{
  "num_hidden_layers": 16,
  "hidden_size": 384,
  "num_attention_heads": 6,
  "intermediate_size": 1536,
  "hidden_act": "gelu",
  "rope_theta": 10000.0,
  "bias": "none",
  "parallel_block": true,
  "init_std_qkv": 0.0267,
  "init_std_down": 0.0,
  "optimizer": "cautious_adamw",
  "beta1": 0.95,
  "max_grad_norm": 2.0,
  "final_lr_fraction": 0.0,
  "batch_tokens": 65536
}
MLP neurons of a small language model. Each row is named by its layer, matrix (up: input weights; down: output weights) and neuron, and shows model dimensions 96-223. Each number is 50 + 12 x the weight over its row's rms, rounded and kept within 0 to 99.
After each neuron's rows, "fires on" lists the tokens most often at its 100 highest values on Wikipedia text that the model never trained on; "fires before" lists the tokens most often just after its 100 highest values on Wikipedia text that the model never trained on.

L9.up589:53 48 56 61 77 42 38 49 62 40 48 43 44 53 58 44 35 68 35 75 40 57 65 71 63 61 44 57 43 50 29 56 55 40 57 27 46 63 61 49 62 58 50 40 60 23 51 53 57 39 38 43 48 49 48 50 46 35 45 48 61 50 29 35 40 51 52 39 34 64 51 56 30 10 47 41 47 49 46 39 35 65 50 47 43 74 65 54 67 52 34 47 59 56 48 51 76 55 48 38 59 36 55 34 68 50 63 41 44 68 47 52 54 46 33 35 52 47 53 45 66 46 69 54 34 22 51 38
L9.down589:71 48 26 44 70 49 53 51 43 60 54 44 39 54 35 67 63 71 67 55 52 73 49 51 65 49 54 59 53 64 45 45 53 64 64 61 66 33 56 48 48 04 74 52 45 61 39 25 49 70 55 55 55 56 67 49 31 66 49 66 51 63 68 57 49 33 64 47 72 28 45 45 36 48 61 73 48 68 54 56 40 45 60 60 68 59 28 43 65 35 35 39 34 62 53 66 51 32 46 57 61 41 35 55 52 43 53 64 71 46 30 64 44 43 65 52 37 50 55 47 64 37 47 70 50 55 54 60
fires on: "==", "|", "ing", "Total ", "==="
fires before: "\n", "\n\n", ": ", "| "

L11.up55:44 40 62 48 56 41 39 50 40 45 70 45 56 52 48 58 48 47 48 56 59 31 60 90 53 53 64 50 59 62 52 65 25 58 24 45 43 37 45 33 58 45 61 23 62 39 44 46 35 46 64 64 50 44 59 50 58 33 52 74 56 35 62 76 39 53 63 28 16 38 37 54 39 51 58 57 63 43 57 39 52 55 63 49 45 32 50 39 45 62 65 67 61 60 48 56 29 58 52 35 56 49 53 38 72 37 47 59 57 15 46 62 41 40 38 34 39 53 51 58 36 49 53 38 32 44 45 63
L11.down55:40 55 48 36 67 47 62 48 45 61 55 51 78 67 56 56 39 56 33 50 54 51 00 49 62 41 43 40 45 41 30 38 64 53 47 44 42 28 54 44 51 53 47 62 61 37 37 63 57 50 99 43 63 46 61 22 33 56 33 40 53 47 63 47 34 63 29 54 53 49 36 50 54 49 60 76 64 48 63 56 64 47 62 26 61 57 69 49 39 47 38 40 52 48 55 43 68 54 55 33 39 63 53 39 42 53 39 64 47 44 34 63 41 56 55 41 42 41 43 47 52 50 52 42 72 50 46 33
fires on: "\n", "| ", "201", ", "
fires before: "| ", "- "

L9.up361:61 50 37 42 52 61 47 56 46 55 63 35 61 40 52 55 45 45 36 39 47 42 51 75 45 56 44 28 52 47 66 64 47 28 42 54 49 42 50 64 58 54 42 56 55 44 61 70 47 59 41 80 40 57 42 39 52 70 45 61 54 56 55 52 60 59 59 52 38 63 46 60 32 28 38 45 57 50 42 65 46 49 51 57 76 67 40 24 51 46 52 38 26 57 45 52 46 85 50 52 69 29 46 43 49 34 52 50 54 37 31 50 30 36 28 35 51 55 56 43 64 48 24 43 55 52 55 48
L9.down361:47 68 34 51 60 42 52 49 38 66 46 59 27 57 66 36 50 55 57 50 07 55 82 49 47 38 42 64 35 50 43 48 47 33 53 39 86 44 40 31 22 58 66 49 42 51 54 48 47 69 64 36 36 64 49 30 56 45 53 34 68 60 52 45 28 37 42 45 40 54 70 64 51 38 52 42 60 52 38 31 51 65 71 35 19 46 50 60 49 46 61 40 56 65 53 35 50 46 78 45 46 41 44 43 58 57 64 40 74 54 62 44 47 60 49 52 30 65 45 46 45 42 57 71 59 61 68 53
fires on: ".", "-"
fires before: "\n\n", "S"

L9.up1446:57 52 54 46 61 61 57 68 47 55 44 43 77 75 20 56 36 37 51 74 38 69 53 48 54 50 31 48 37 41 31 54 51 40 33 49 68 54 61 62 36 40 50 49 56 64 51 43 49 47 51 46 45 47 28 83 64 40 44 44 54 53 38 61 34 36 54 48 34 48 47 41 51 33 30 74 57 47 51 43 65 46 51 71 36 51 57 40 40 53 41 61 37 47 25 51 51 44 49 49 44 42 62 38 57 21 55 55 66 60 63 36 40 27 49 64 45 54 56 44 63 49 42 60 66 41 60 68
L9.down1446:51 46 73 55 51 44 62 54 53 51 46 54 58 78 67 44 57 61 47 58 59 44 69 39 69 55 36 52 48 40 35 71 54 34 31 51 61 63 58 50 42 47 44 32 42 40 57 63 79 60 29 50 35 64 40 56 57 52 54 27 60 43 36 34 27 49 46 54 48 43 53 53 74 50 43 61 45 56 73 57 81 39 49 48 21 45 58 59 46 43 24 47 37 42 23 55 61 52 60 38 71 35 61 48 58 33 56 48 54 56 40 34 51 51 70 72 46 43 49 31 23 51 57 48 42 46 33 46
fires on: "4 ", "7 ", "3 ", "5 ", "8 ", "9 "
fires before: "| "

L9.up1477:43 38 55 25 36 18 41 49 60 60 59 58 50 53 36 46 50 55 49 46 60 29 68 61 50 34 63 55 34 18 48 46 49 53 58 37 39 15 64 58 42 55 42 46 50 51 38 77 54 70 37 57 58 62 53 48 31 47 34 55 57 49 56 43 50 47 53 39 39 53 39 27 60 43 47 50 53 47 44 40 64 53 55 56 49 81 66 39 53 47 46 43 64 40 49 74 63 58 46 26 54 45 47 41 60 57 50 48 40 46 46 32 50 34 25 45 81 55 45 51 48 59 44 39 33 70 56 60
L9.down1477:45 43 64 56 64 48 48 72 41 45 41 52 53 64 53 48 10 47 59 28 61 50 38 67 52 41 57 38 48 48 48 56 49 42 26 49 47 65 53 54 46 44 54 62 56 28 58 34 63 68 51 49 36 45 52 55 61 64 61 49 47 46 54 45 57 43 48 43 37 43 67 45 43 67 66 67 39 42 42 67 73 45 76 42 44 47 35 43 67 59 33 61 45 39 60 57 23 57 56 76 40 58 48 29 50 59 59 46 62 71 41 51 44 60 59 63 41 54 35 29 20 41 49 69 41 58 51 39
fires on: "'", ".", "9", "7"
fires before: "s ", "\n\n", ", ", ". "

L9.up1457:34 69 39 53 34 40 52 55 55 54 31 49 73 56 28 64 44 21 54 66 40 69 63 53 48 72 48 73 51 51 59 53 43 68 49 44 40 42 56 50 58 57 39 46 64 43 21 67 53 35 45 70 42 58 49 46 08 51 38 63 54 55 50 37 49 31 42 54 30 48 42 56 25 45 57 65 68 46 47 47 49 45 28 54 38 65 50 57 52 39 35 72 70 50 45 60 41 53 42 50 66 45 31 61 67 45 64 36 56 39 44 49 55 52 45 44 52 51 25 53 54 55 55 21 55 44 54 32
L9.down1457:42 57 42 52 30 53 44 67 47 54 39 47 35 41 49 52 44 72 45 46 17 41 60 48 58 50 59 39 44 49 50 43 37 55 52 59 50 36 45 45 32 56 49 63 41 37 27 57 42 53 40 38 42 59 53 53 53 44 43 45 53 54 42 43 64 66 19 57 39 58 66 32 51 33 39 28 40 57 39 46 50 27 37 28 45 62 57 50 58 54 46 52 55 50 84 74 40 54 36 48 43 53 51 39 28 33 55 52 54 58 34 49 41 41 60 52 15 45 63 40 84 46 34 43 52 46 47 42
fires on: ".", "/", ") ", ")", "="
fires before: "\n\n", "was ", "[", ". "

L9.up1215:48 51 65 43 46 59 32 71 63 45 42 47 57 55 53 61 39 64 50 32 85 43 53 69 59 39 52 56 36 62 51 78 34 44 61 55 64 39 44 46 63 46 53 48 49 55 66 86 32 32 36 21 62 25 57 46 30 44 53 52 70 53 64 59 48 57 58 56 51 45 55 62 32 55 43 38 76 54 34 35 40 49 54 49 46 86 47 47 42 46 66 32 57 37 41 62 54 71 69 61 58 62 42 55 77 46 38 49 53 35 40 30 51 38 63 65 62 45 77 48 60 34 26 55 67 31 38 36
L9.down1215:53 64 38 59 38 56 45 32 69 53 48 43 36 55 81 41 68 32 49 32 38 68 26 73 30 71 61 63 53 32 41 34 67 27 40 58 32 52 37 34 48 57 51 45 55 35 56 51 74 35 49 47 47 69 34 34 58 53 57 56 46 26 25 64 65 41 50 40 44 49 30 61 60 53 52 63 26 43 43 75 38 55 37 57 57 44 50 53 52 50 53 78 63 39 49 38 50 71 40 57 41 41 42 49 45 56 64 64 72 45 60 39 59 48 45 29 55 26 71 48 58 63 56 40 59 44 72 39
fires on: ".", "'", ", ", "’", "to "
fires before: "\n\n", "s "

L9.up125:54 39 38 45 60 51 60 46 69 66 49 30 64 46 56 42 48 23 55 72 41 46 53 54 52 66 57 34 50 56 48 49 26 64 47 55 49 48 49 40 58 55 63 33 49 44 53 41 38 45 43 40 50 44 47 53 47 49 57 51 44 46 29 53 62 49 58 63 53 47 32 71 33 25 36 49 79 45 25 55 45 56 43 70 40 52 36 37 61 55 44 36 57 50 39 58 41 62 47 38 75 35 41 34 68 36 36 45 47 32 46 63 42 48 27 61 57 62 56 35 72 39 58 69 62 44 50 64
L9.down125:37 42 53 67 43 41 52 39 70 81 56 35 61 56 68 48 42 38 44 49 42 37 57 46 74 49 33 52 36 32 56 42 54 55 46 28 54 47 41 71 46 17 33 66 75 58 33 67 60 54 55 41 42 56 46 69 66 37 52 39 47 26 45 53 63 42 67 34 49 60 42 47 64 06 38 41 59 37 47 46 58 65 41 55 18 73 35 41 61 38 38 46 39 58 58 48 50 69 70 36 53 41 48 44 47 44 50 67 52 55 62 45 66 21 49 53 48 66 51 55 52 48 46 50 57 39 48 31
fires on: "\n", ":", "=="
fires before: "| ", ": ", "\n\n", "\n"

L11.up1017:69 53 42 46 57 51 43 39 66 46 53 39 53 53 29 32 41 64 53 73 71 41 50 59 53 68 41 50 44 41 68 55 48 62 23 35 48 30 53 36 63 44 55 45 61 57 34 40 34 54 64 54 55 34 53 57 53 50 56 79 52 44 65 54 44 80 60 73 21 63 19 65 58 34 46 57 50 38 61 72 42 58 52 47 71 55 60 36 46 38 58 33 86 44 36 57 76 74 54 26 53 56 57 47 44 54 61 49 55 40 65 60 47 52 42 26 54 66 67 40 71 47 53 48 59 38 64 52
L11.down1017:55 33 52 48 50 52 38 39 42 56 68 71 48 63 58 50 47 53 41 57 44 45 00 57 68 46 54 42 62 45 49 59 55 58 41 46 43 24 35 35 61 62 59 64 57 56 42 62 58 56 99 55 58 49 34 32 57 40 47 44 50 43 70 48 45 63 53 62 38 50 49 61 44 57 68 47 48 49 49 62 46 87 35 09 43 51 51 45 48 54 44 48 49 48 60 51 60 64 36 48 64 52 58 49 56 40 51 72 44 22 50 58 46 51 42 52 53 44 42 44 51 53 59 52 38 62 37 28
fires on: "\n", ". ", "\n\n", "| "
fires before: "| ", "He ", "- ", "In "

L11.up826:54 34 29 64 28 61 47 57 47 75 48 28 56 54 57 45 28 25 53 52 55 50 60 63 57 88 62 53 62 29 49 65 50 38 59 55 43 42 60 61 71 37 60 48 42 62 40 65 47 50 53 49 58 37 45 62 54 26 38 52 31 57 46 24 64 56 45 72 23 53 27 51 58 34 30 42 45 58 39 73 51 32 47 41 51 66 35 46 65 50 59 62 51 70 69 58 55 34 52 43 55 41 32 61 55 32 40 55 59 28 28 64 43 50 40 39 60 66 55 48 52 30 46 50 59 36 62 55
L11.down826:49 65 58 53 26 46 62 44 52 45 66 49 58 51 38 49 46 41 40 63 36 49 57 69 47 21 50 47 62 56 52 49 56 28 26 40 44 58 26 44 46 50 48 52 75 60 61 47 57 30 44 64 49 65 48 46 61 38 62 53 52 22 66 56 48 61 41 52 51 46 54 70 45 44 62 79 57 51 56 61 60 59 65 52 53 52 53 24 70 30 36 40 38 59 21 46 48 55 38 51 56 44 36 47 59 29 47 66 58 60 54 35 34 46 42 53 60 51 70 56 28 63 58 55 49 44 42 72
fires on: " ", "\n", "W", "201", "."
fires before: "| "

L3.up882:29 48 61 54 52 49 40 72 39 48 33 54 69 72 45 65 64 46 62 52 54 68 55 46 26 53 48 62 66 34 33 77 47 78 58 41 43 41 36 58 60 25 55 51 52 42 42 66 70 46 47 64 50 54 64 49 39 62 48 40 31 54 50 68 46 71 49 74 54 58 42 50 39 46 52 40 51 48 42 49 51 66 38 60 66 64 39 48 61 42 64 43 41 35 50 32 52 37 43 52 43 51 39 66 55 49 44 43 62 66 54 51 34 34 57 40 45 74 62 37 52 44 27 33 61 47 39 35
L3.down882:49 48 46 60 41 35 54 61 37 68 53 77 59 45 59 45 63 62 45 38 72 48 52 63 28 54 58 39 58 49 45 47 42 53 32 53 50 44 48 45 43 47 44 61 47 38 49 56 62 38 62 55 42 51 41 35 34 48 24 46 53 58 81 61 59 40 53 64 37 41 66 60 43 47 52 46 65 44 25 46 37 60 53 53 28 43 48 51 65 63 50 59 64 68 66 38 58 63 47 54 58 54 50 37 59 75 66 40 35 36 67 42 56 57 42 69 25 49 47 23 45 34 40 54 57 74 59 54
fires on: "'", "to ", "."
fires before: "s ", "\n\n"

L13.up1088:58 57 54 48 58 88 49 56 46 41 39 57 61 74 43 66 64 32 42 62 55 46 54 58 47 66 48 46 60 50 41 52 40 59 52 50 62 48 58 15 58 34 33 66 63 39 48 50 35 57 62 41 48 50 51 47 28 34 41 27 56 43 59 66 43 42 38 65 57 43 43 45 36 61 37 60 43 55 49 29 45 58 59 44 56 32 49 59 48 50 46 60 47 56 42 30 65 56 39 39 55 42 54 41 50 46 53 83 61 28 70 64 53 60 75 54 61 62 58 18 50 55 50 57 72 60 66 33
L13.down1088:50 44 73 50 36 63 43 62 60 58 75 45 59 50 49 69 26 46 39 39 48 46 99 48 38 54 29 46 60 59 40 72 60 74 40 52 59 55 40 57 49 54 47 45 38 55 60 36 66 46 00 52 41 44 45 53 53 53 41 59 41 37 34 54 37 52 48 57 41 49 43 49 55 68 44 49 51 57 50 39 65 36 56 41 61 54 46 57 56 39 50 57 34 41 52 57 39 61 48 65 33 65 44 66 32 60 59 12 33 57 65 44 59 37 38 56 50 51 58 48 47 47 32 36 41 51 38 46
fires on: "\n", "m", ", "
fires before: "| ", "- "

L9.up636:48 57 56 53 63 54 52 39 44 66 61 55 41 79 52 67 24 33 39 56 59 60 58 54 46 51 66 52 74 38 49 37 45 37 36 44 40 34 51 62 45 64 61 55 43 55 60 73 64 29 64 50 39 47 52 37 32 63 53 66 49 40 56 48 52 44 56 54 29 54 37 65 55 36 43 70 50 59 57 50 67 41 52 57 49 80 43 68 58 60 26 47 56 43 45 53 36 57 41 59 64 50 45 55 48 60 67 24 47 54 68 36 25 55 35 41 57 41 54 51 64 27 49 40 49 49 51 47
L9.down636:50 48 23 73 31 32 42 57 41 34 21 38 67 52 52 41 58 43 47 48 47 33 95 68 39 51 48 50 27 59 37 46 48 43 40 56 60 35 30 43 68 52 40 62 63 42 57 27 53 42 39 45 63 59 48 62 64 43 34 37 64 31 39 51 39 62 39 44 51 57 47 50 58 57 31 32 68 49 35 51 46 53 51 57 58 26 60 40 59 45 44 46 56 55 48 58 68 60 81 55 48 68 47 44 53 52 51 40 59 47 34 43 45 50 50 49 50 56 37 34 35 55 48 59 47 47 56 74
fires on: ".", "\"", "W"
fires before: "\n\n", "\n"

L11.up544:52 42 41 38 68 56 63 54 53 46 56 46 62 47 43 58 39 52 56 72 66 24 51 50 47 57 49 51 50 38 48 52 55 54 44 62 35 44 27 62 76 54 54 39 53 53 42 65 39 44 47 25 55 44 38 56 35 54 36 42 66 44 40 64 34 68 68 43 38 57 37 44 53 21 38 41 48 63 48 33 35 67 37 62 50 48 45 54 70 62 45 41 51 51 54 38 34 58 60 53 72 54 46 31 30 50 54 50 39 61 53 62 44 34 40 67 66 57 83 52 81 45 48 67 64 55 45 43
L11.down544:44 56 50 47 58 63 40 43 49 79 44 45 52 38 66 50 41 37 32 47 65 41 87 52 45 35 61 38 67 56 56 64 79 55 56 51 69 36 35 36 51 45 59 62 54 41 51 73 63 52 14 57 50 74 40 30 71 52 59 55 31 17 43 53 57 38 62 46 43 39 51 72 32 55 67 66 66 29 56 63 21 55 42 52 38 40 48 57 60 56 37 61 37 24 50 36 57 70 65 50 60 43 48 64 60 33 36 51 38 51 35 33 42 59 63 37 64 58 40 36 22 53 40 53 58 47 40 46
fires on: "==", "===", "\n", "===="
fires before: "\n", "\n\n", "| "

L13.up25:75 81 52 55 64 58 64 52 55 68 42 45 39 58 55 69 52 36 44 67 47 30 55 55 67 61 16 60 51 41 46 65 47 69 33 49 79 56 52 72 47 48 62 42 36 65 63 44 65 36 47 45 47 58 39 61 49 49 52 35 51 72 27 35 46 44 52 46 41 48 61 63 38 50 42 61 63 54 42 47 41 55 67 62 38 49 62 65 55 44 16 44 47 65 30 39 44 58 43 36 54 74 52 47 49 38 37 58 50 53 44 49 36 54 51 65 33 53 47 38 58 48 50 45 43 48 49 57
L13.down25:35 24 56 47 38 65 44 39 73 54 35 39 55 34 49 59 49 47 43 48 51 45 41 59 36 41 29 55 33 67 45 69 59 51 41 53 49 57 55 36 55 60 58 63 51 36 51 47 50 22 51 43 78 33 67 61 73 51 59 31 58 36 46 68 70 56 77 66 40 38 49 31 53 72 61 48 62 50 42 34 46 51 64 34 46 56 56 53 53 14 42 48 46 57 17 52 35 53 55 70 61 55 66 59 73 46 41 47 49 59 42 69 63 45 39 48 50 52 76 46 38 45 54 37 51 63 58 55
fires on: "4 ", "5 ", "1 ", "7 ", "3 ", "billion "
fires before: "| ", "|", "din"

L11.up1249:54 29 61 58 64 49 54 44 53 56 77 28 47 44 39 49 50 60 55 43 61 30 43 53 63 52 46 55 57 52 44 64 67 41 32 44 46 50 51 44 62 54 45 33 47 56 56 60 34 46 48 53 41 47 54 55 35 38 49 49 76 58 47 36 72 39 51 48 34 43 38 37 37 11 34 50 50 72 44 32 51 70 64 47 48 49 49 55 55 74 45 67 40 37 51 60 48 69 39 59 51 49 43 50 69 18 46 53 58 65 38 28 45 49 51 57 52 85 66 65 56 50 53 56 71 42 45 44
L11.down1249:37 40 55 56 48 58 56 56 29 82 38 40 54 48 60 49 48 46 45 59 42 50 76 56 34 67 52 49 61 42 67 57 51 57 69 50 42 38 44 48 38 44 35 67 45 45 51 44 25 41 56 44 11 44 62 48 34 40 72 47 54 47 62 48 70 55 45 44 66 56 71 27 57 45 47 37 56 45 55 27 65 58 43 32 59 35 37 36 58 62 73 50 44 53 67 59 27 38 41 49 19 63 52 70 59 57 63 55 47 49 34 56 39 62 57 22 48 36 45 55 63 54 48 40 61 58 42 59
fires on: "===", "==", ": ", "is ", "| "
fires before: "\n", "\n\n"

L11.up659:49 34 52 37 61 53 49 58 57 66 62 39 54 55 48 47 40 52 52 63 35 47 50 51 46 69 42 51 41 41 53 41 47 56 44 42 65 39 59 40 46 57 65 47 74 26 36 64 27 37 56 56 47 55 47 51 37 73 50 55 49 47 67 74 23 38 66 66 44 69 30 44 76 33 54 44 69 49 43 49 50 61 39 54 72 57 37 59 16 38 51 58 73 49 57 57 53 47 57 48 54 40 75 41 55 44 62 41 37 38 63 53 55 65 55 33 49 50 62 50 44 66 56 44 45 37 60 50
L11.down659:69 55 23 48 41 39 56 49 35 67 49 55 53 55 68 34 57 51 35 42 58 43 00 55 56 54 58 42 44 47 57 56 50 64 58 64 64 21 38 33 56 64 43 59 44 54 54 52 66 57 98 52 59 50 51 30 52 26 51 59 68 53 59 52 50 39 61 62 54 54 55 69 45 74 59 40 44 38 39 60 49 41 45 30 30 48 40 52 48 59 57 52 64 52 43 31 61 62 53 37 47 51 45 43 66 50 44 57 77 43 43 44 53 61 34 53 54 64 28 40 56 51 42 61 42 48 43 59
fires on: "\n", ". ", "| "
fires before: "| ", "- ", "The "

L9.up962:67 42 53 29 61 36 50 66 49 44 41 56 63 53 40 50 45 65 36 62 59 51 48 45 48 54 35 54 60 39 54 78 45 70 58 48 51 30 48 42 36 36 57 49 52 40 53 71 51 42 53 49 64 49 51 54 12 70 52 71 53 43 62 42 49 52 52 73 45 58 67 80 41 42 48 53 44 47 48 42 26 50 47 64 68 61 57 49 52 42 59 22 62 69 44 54 55 54 51 47 54 48 58 53 40 31 43 62 42 57 45 39 56 40 53 44 51 58 60 28 57 58 34 41 43 53 61 65
L9.down962:51 45 77 65 38 57 31 52 40 52 42 39 42 63 54 42 53 36 40 36 42 51 74 70 55 41 54 41 46 41 47 56 55 30 44 31 67 66 74 45 45 57 72 74 62 54 66 48 62 41 54 51 47 57 50 38 44 58 45 45 64 69 33 65 50 54 66 40 35 53 69 59 61 42 57 34 54 53 42 61 58 56 53 36 24 61 45 49 51 36 39 55 37 63 32 52 29 58 53 57 39 42 66 25 46 68 55 39 44 69 48 51 54 35 44 57 41 54 59 42 48 30 39 50 44 58 50 40
fires on: ".", "|", "'", "==", ", "
fires before: "\n\n", "\n", "s "

L3.up228:55 35 33 37 60 42 28 64 57 39 33 35 56 76 46 73 32 47 43 50 54 55 77 54 49 60 44 44 48 53 42 49 50 61 45 51 62 42 69 53 43 54 58 37 48 40 33 43 46 46 46 54 62 47 47 59 40 73 35 41 57 57 36 38 51 25 59 55 40 48 50 76 35 58 32 40 47 46 26 50 56 53 78 42 39 74 74 38 47 51 56 60 67 39 34 61 47 54 56 42 47 42 63 43 79 50 43 39 66 46 50 33 37 37 37 51 44 64 68 34 59 53 28 56 58 49 39 38
L3.down228:34 21 50 45 64 36 29 58 61 55 34 42 66 76 42 58 44 41 32 51 67 44 77 42 37 62 42 39 56 29 32 65 51 43 56 63 65 49 63 46 40 36 62 39 48 37 33 52 40 48 23 58 46 54 51 69 41 60 35 47 68 66 32 52 37 38 34 51 65 43 46 63 38 48 51 47 57 55 35 53 66 38 60 57 52 56 74 55 59 57 46 54 58 33 39 58 66 55 59 42 59 51 58 40 71 37 51 44 74 45 64 29 28 37 37 36 65 74 71 24 58 54 38 48 62 53 61 34
fires on: "\n"
fires before: "- "

L3.up776:62 40 57 47 26 54 46 58 54 56 45 30 63 54 43 70 53 20 59 47 41 40 63 48 41 53 68 64 46 41 46 68 42 51 41 38 58 44 53 49 54 34 62 53 62 50 49 71 23 62 45 63 57 54 49 62 44 48 42 41 49 79 48 73 58 52 45 55 26 30 41 46 41 43 42 40 41 51 61 51 57 60 40 72 63 50 59 41 69 39 38 50 66 66 36 32 57 58 34 42 60 57 48 56 48 21 31 38 59 56 48 60 25 46 42 52 52 87 61 32 57 57 47 35 59 27 37 62
L3.down776:33 42 38 27 62 28 51 54 45 52 43 53 60 41 44 66 49 58 41 40 35 58 56 41 53 48 31 52 55 33 67 54 58 40 73 55 47 42 52 60 26 58 52 51 56 34 48 57 59 61 43 59 55 82 61 47 42 51 65 43 63 47 50 34 51 46 44 57 43 63 52 44 41 38 51 63 48 41 46 42 45 63 55 56 62 45 51 52 48 47 43 46 46 54 49 28 73 36 45 40 51 38 46 12 58 46 49 64 51 36 32 49 60 59 60 37 49 69 58 53 49 28 33 16 41 46 41 31
fires on: " ", ".", "|", "has "
fires before: "| ", "|", "\n", "\n\n"

L9.up817:54 67 69 35 53 78 54 54 40 44 62 48 47 42 41 38 43 32 35 72 44 55 40 52 42 60 41 66 42 19 53 58 41 52 48 32 62 59 46 49 57 40 55 35 46 45 40 62 45 45 51 59 30 36 43 52 59 60 37 46 60 58 54 35 49 50 73 51 48 63 49 48 44 47 83 38 51 70 65 67 60 38 49 56 49 55 67 41 43 68 40 50 55 55 30 63 45 57 51 57 30 60 55 32 62 49 54 33 51 35 43 66 35 34 37 63 71 62 49 48 64 45 59 53 63 35 51 64
L9.down817:53 53 41 71 48 42 61 65 40 47 48 71 53 60 59 66 36 40 68 26 46 70 39 37 46 51 34 48 49 54 54 46 74 47 61 51 87 48 31 36 55 65 34 50 49 80 66 46 34 36 60 56 64 33 29 27 44 66 24 49 60 69 48 56 57 34 55 50 54 58 49 65 41 44 36 74 45 39 43 47 36 66 26 64 48 58 50 46 51 35 62 34 28 63 50 48 42 38 56 27 64 58 58 57 45 55 53 52 42 37 62 46 26 38 55 45 49 46 60 55 40 38 57 30 69 52 56 53
fires on: "2 ", "1 ", "3 ", "4 ", "- ", "0 "
fires before: "| ", "- ", "Q"

L3.up1261:46 58 66 66 40 57 60 42 64 51 47 34 44 52 41 53 51 23 54 32 55 43 59 45 50 62 35 52 52 30 27 57 50 44 25 43 45 39 48 67 64 42 69 59 36 63 42 54 41 42 31 56 42 67 54 55 41 59 38 30 48 31 40 54 48 40 63 53 26 43 52 61 49 33 49 61 33 60 51 45 50 34 27 61 57 63 56 47 72 50 42 46 42 61 46 49 60 44 58 37 51 48 63 67 42 62 59 36 44 38 46 38 41 53 54 61 51 60 76 50 80 52 50 59 48 58 54 51
L3.down1261:62 61 33 21 65 52 68 39 53 51 61 50 29 54 38 58 51 73 61 52 52 65 47 59 30 42 68 65 38 61 71 39 45 30 43 48 59 42 32 33 50 65 46 51 76 31 67 62 53 65 69 51 44 32 77 51 51 61 58 58 38 56 52 36 63 47 53 44 52 28 50 53 60 53 52 46 51 65 51 44 32 53 66 15 54 51 37 50 27 40 58 58 81 58 41 72 39 43 27 69 50 66 43 53 36 44 42 55 65 55 62 69 61 55 41 61 40 58 35 56 16 51 55 52 63 55 37 30
fires on: "m ", ") ", "to ", "|---|---|---|", "| ", "% "
fires before: "| ", "\n", "in ", "|", "0"

L9.up1205:32 49 49 41 49 40 45 49 38 45 66 45 47 44 37 55 59 48 43 65 46 50 54 58 43 61 48 53 53 53 57 57 51 66 38 44 62 33 32 44 64 43 31 42 12 64 38 54 59 53 45 59 31 50 56 52 42 50 41 68 43 75 50 49 36 62 65 69 58 44 51 55 38 51 64 49 74 66 44 30 67 52 40 67 77 71 44 34 36 28 45 45 53 54 37 61 59 64 56 35 53 56 57 45 52 56 66 54 42 49 50 45 33 44 35 40 64 62 53 39 69 61 45 55 41 52 51 45
L9.down1205:57 66 43 49 52 37 57 46 45 53 54 74 38 56 49 57 64 34 74 52 44 41 29 57 35 62 63 68 70 56 46 53 60 66 44 47 52 36 42 65 61 44 53 54 48 57 59 36 48 41 61 65 51 45 44 36 20 46 39 61 51 28 66 61 43 62 44 49 44 50 60 68 40 38 89 54 74 59 47 41 54 55 35 45 61 71 36 62 73 44 50 40 56 53 45 56 53 47 59 58 53 71 51 47 50 45 47 60 48 62 47 33 44 37 67 44 42 46 63 60 64 56 50 46 37 46 40 58
fires on: ".", "\n\n", ". ", "\n"
fires before: "\n\n", "==", "He "